config.toml
n_layer = 16
d_model = 320
n_head = 2
n_kv_head = 2
head_dim = 64
d_mlp = 1280
vocab_size = 32000
activation = "tanh_gelu"
norm = "layernorm"
norm_place = "pre"
norm_eps = 1e-05
positions = "rope"
rope_base = 10000.0
rope_fraction = 1.0
qk_norm = false
attn_scale = 0.125
bias = "all"
tie_embeddings = false
parallel_block = true
init = "normal"
init_std_qkv = 0.0266
init_std_o = 0.0047
init_std_up = 0.0266
init_std_down = 0.0047
optimizer = "adam_variant"
lr = 0.00106
beta1 = 0.95
beta2 = 0.99
weight_decay = 0.09
lr_head = 0.00891
grad_clip = 1.0
warmup_steps = 365
schedule = "wsd"
decay_fraction = 0.915
decay_shape = "linear"
final_lr_fraction = 0.1
batch_tokens = 131072
seq_len = 256
doc_mask = true
train_tokens = 895400000
steps = 6832
dataset = "wikipedia_en"
MLP neurons of a small language model. Each row is named by its layer, matrix (down: output weights) and neuron, and shows model dimensions 176-271. Each number is 128 + 32 x the weight over its row's rms, rounded and kept within 0 to 255.
Before each neuron's rows, "fires before" lists the tokens most often just after its 100 highest values on Wikipedia text that the model never trained on. A number after a token or word is its count.

fires before: "," 37, "\n" 33, " and" 5, "." 4
L2.down1068 [145  95  94 131 108  91  89  73 160  81 146  96  86 140  99 177 208 154 132  95 141 141 132 181 144 177  56 175  54 137 150 126 125 129  73 123 121 101  76 183 136 163 125 157 110 151 125 112 113 109 189 147 140 119 173  87 168 157 163  95 128 143 156 143 147  61 100 121 103 146 137 181 150 100  99 132 183 107  51 117 131  66 128  92 127 167 150 119 137 135 176 149 180 186 160  99]

fires before: " |" 61, " the" 14
L3.down960 [132 175 150 217  92 105 137  88 145 132 149 158 106 100 145  84 176 163 117 163 129 112 121 153 179 117  98 165 159 145 156 129 102 131 147 125 156  67 125 119 152 172  76 115 121 129 129 114 102 126  98  71 100  57 161 152  76 175 164 101 162 171 156 165 139 139  80  80 107 165  70 141 101  63 114 110  77 138 176 125 130  97 107 131 139 127 164 169 189 122 152 135 114 145 142 140]

fires before: " |" 61, " (187" 4, "." 4
L2.down686 [141  89 146 143  98 134 153 108  55 112 150 120 112 117 126 126 153 172 105 165 102  65 170 133 119 145 106  98 138 155 138 140 106 108  70 112  91 105  89 115 113 247  75 124  85 122 137 201 112 164 158 133 120  90  94 126 156 144  61 114 133 142 106 105 150 116 153 164 124 223  94 109 135 127  79  50 199 136  99 148 111 118 163  74  80 153 115 141 151 129 143 151 125  87 168 164]

fires before: " |" 63, "A" 13
L10.down1191 [135 154 145  98 100 147 154 164 128 115 116 155 149 187 138 161  89 118 165 169 169 127 141 144 128 159 139  94  97 139 147 101 132 155 139  49 147 203 110 132 122  82 101 187 106  98 133 118 169 161 124 157 164  92  76 111  78  74 145 156 130 153  99 127 114 123 129  93 103 158  65 125 104 234 153 156 141 159 124 139  97 116 174 117 159 174 137  72 111  95 200  99  80 146  93 124]

fires before: "s" 28, "t" 14, "|" 8, " |" 7, "m" 4
L2.down715 [121 142 145  97 115 121 121 160 115 111 162 207 109 129 120  92 158 111  96 157 134 118 140 127 120  94 181 158 128 143 113 105  88  97 143  94 134 100 149  89 154 183  95 114  57  85 169  69 140  67 106 162 129  95 119 168  69 138  88 116 155 137 114 121 180  75 126 127 106 207 184 125  83 107  90 137 103 161 175 164 131 137 134 143  99 168 103 133 148 103 119 164 135 110 137 135]

fires before: "\n" 40, "," 27, "." 7, " is" 6, " |" 6
L3.down6 [ 83 136 123 140 115 101 164  83 182 115 126  74 116 133 167 169 190  72 183 104 111 159 167 140 150 100  99 134 163 119 117 125 137 183 163 119 139  22 113 143 114 141  88 135 123 192 140  95 148 125 130 137 150 167 121 109 160 165  99 138 136 135  95 196 128  92 150 104 161  56 157 124 144 115  93 156 152 133  93 123 120 142 114 165 125 102 119 150  98 114 144 144 128 186 190 106]

fires before: " |" 51, "." 6
L10.down531 [144 154 140  81 184  89 154 129 110 136 125 176  78 126 164 103 139 120 100 169 141  93 120 150  72 111  76 128 100 138 124  58 104 140 143  82 123 178 107 116  99  81  64 125  98  92 107 115 147 138 109  53  70 163 133 111 105  83 106 163 153 166 103 175 141 142 127 144  78 174  79 128 122 133 144 126  84 150 167 125 144 104 213 143 100 179 141 211 121 125 184 192 152 123 127 108]

fires before: "s" 37, " by" 16, " KSA" 4, " temp" 4
L2.down1164 [106 172 151 141 189 151  96  79 165  96  96  64 127 160 122 171  69 128 127 112  86 113 129 131 156 163 176 118 165 116 133 130  96 143 129 171 114 118  86 142  85 114 126 160 119 103 132 129 107 146  98 135  92 185 194 159 185 172 126 135  82 103 125 118 122 127 116 114 152  85 145  93 121 138  91 137 131 151 149 112 107 107 124 135 180 125 150  91 103 189  87 114 204 150  75 146]

fires before: " |" 59
L9.down245 [ 93 106 104  69 107  98 124  92 129 122  80 115  84 148 144 175 166 130 119  95 175 151 165 145 146  87  59 157  89 168 148 102 132 160 126  98 102 172  35  94 119 112  88 177 113 146 104 120  89 160 190 118  70 109 103  71 176 139 160 166 121 179 183 149  79 111 115 192 112 105 150 118 107  96  90 145 125 139 102 173 118 116 114 191 138 189 143 133 135 156 132  88 108 132 174  84]

fires before: "," 35, "." 21, "\n" 10, " and" 8, " by" 4
L10.down722 [112 107 114 125  80 117  87 104 166 121 212 124 126 159 129 175 150 149 182  84 107 107 144 163  99 165 115 166 198  64 138 149  76 103  67 130 122  85 109 143 154 149  40 158 160 137 108  99 102 140 128 149 123 171 154 164 105 109 165 155 143 117 107 159 127 134 144 128 157 140 113 110 150 113 118 146 126  99 102  72 114 117 167 115 124 104 195 140 194 146  95 132 147 178 100 124]

fires before: " |" 52, " m" 8
L3.down653 [114 131 137 190  98  98 121 160  51 157 185 129 127  91 155 157 168 149 147 102 143 112 175 137  57 134 127 140 137 170 125 158  69 121  64  96 115 146 138 142 137 197 106 113 109 149 118 196 135 181 123 119 133 190 154  99 111 113  84  61 111  94 190  75 173 160 138 115 119 158 137  78 115 163 127 125 165 111 139 134 119 164 192 179 149  98 100 149 152 126 177 143 135 142 161 154]

fires before: "s" 73, "t" 6
L10.down451 [ 75 168  88 138 102 101  71 103 158 190 167 155 167  83 121 151 133 155 141 130 128 100 107  87 176 132 154 123 116 142 101  93 151 121 118 103 140 151  71 136 134 147  88 156 127  87 126 171  83 144 146 152 109 170 193 138 169 153 182 130 118 120 128  78 167 133  70 147 118 113 188 150 152 151  94 162 127 122 159 108 121  69 137  92 102  95 189 110 123 141 127 177 126 135 143 173]

fires before: "." 21, "," 17, " in" 7, " of" 6, " from" 5
L9.down694 [ 87 128  90 150 128 152 105  54 184 127 175 135 167 104  92 130 176 121 152 123 179 113 158 129 117 137 133 150 117 108 151 139 117 120  84 112 100  75 103 199 110 200 142 100 188 108  85 136  62 131 142  62 131 189 135  96 143 143 120 130 103 145 150 141  67 122 159 149 199  83 187  94 115  87  85  41  88 112  21 112 115 125 161 127 156 164 122 205 164  96 109 104 108 152 103 118]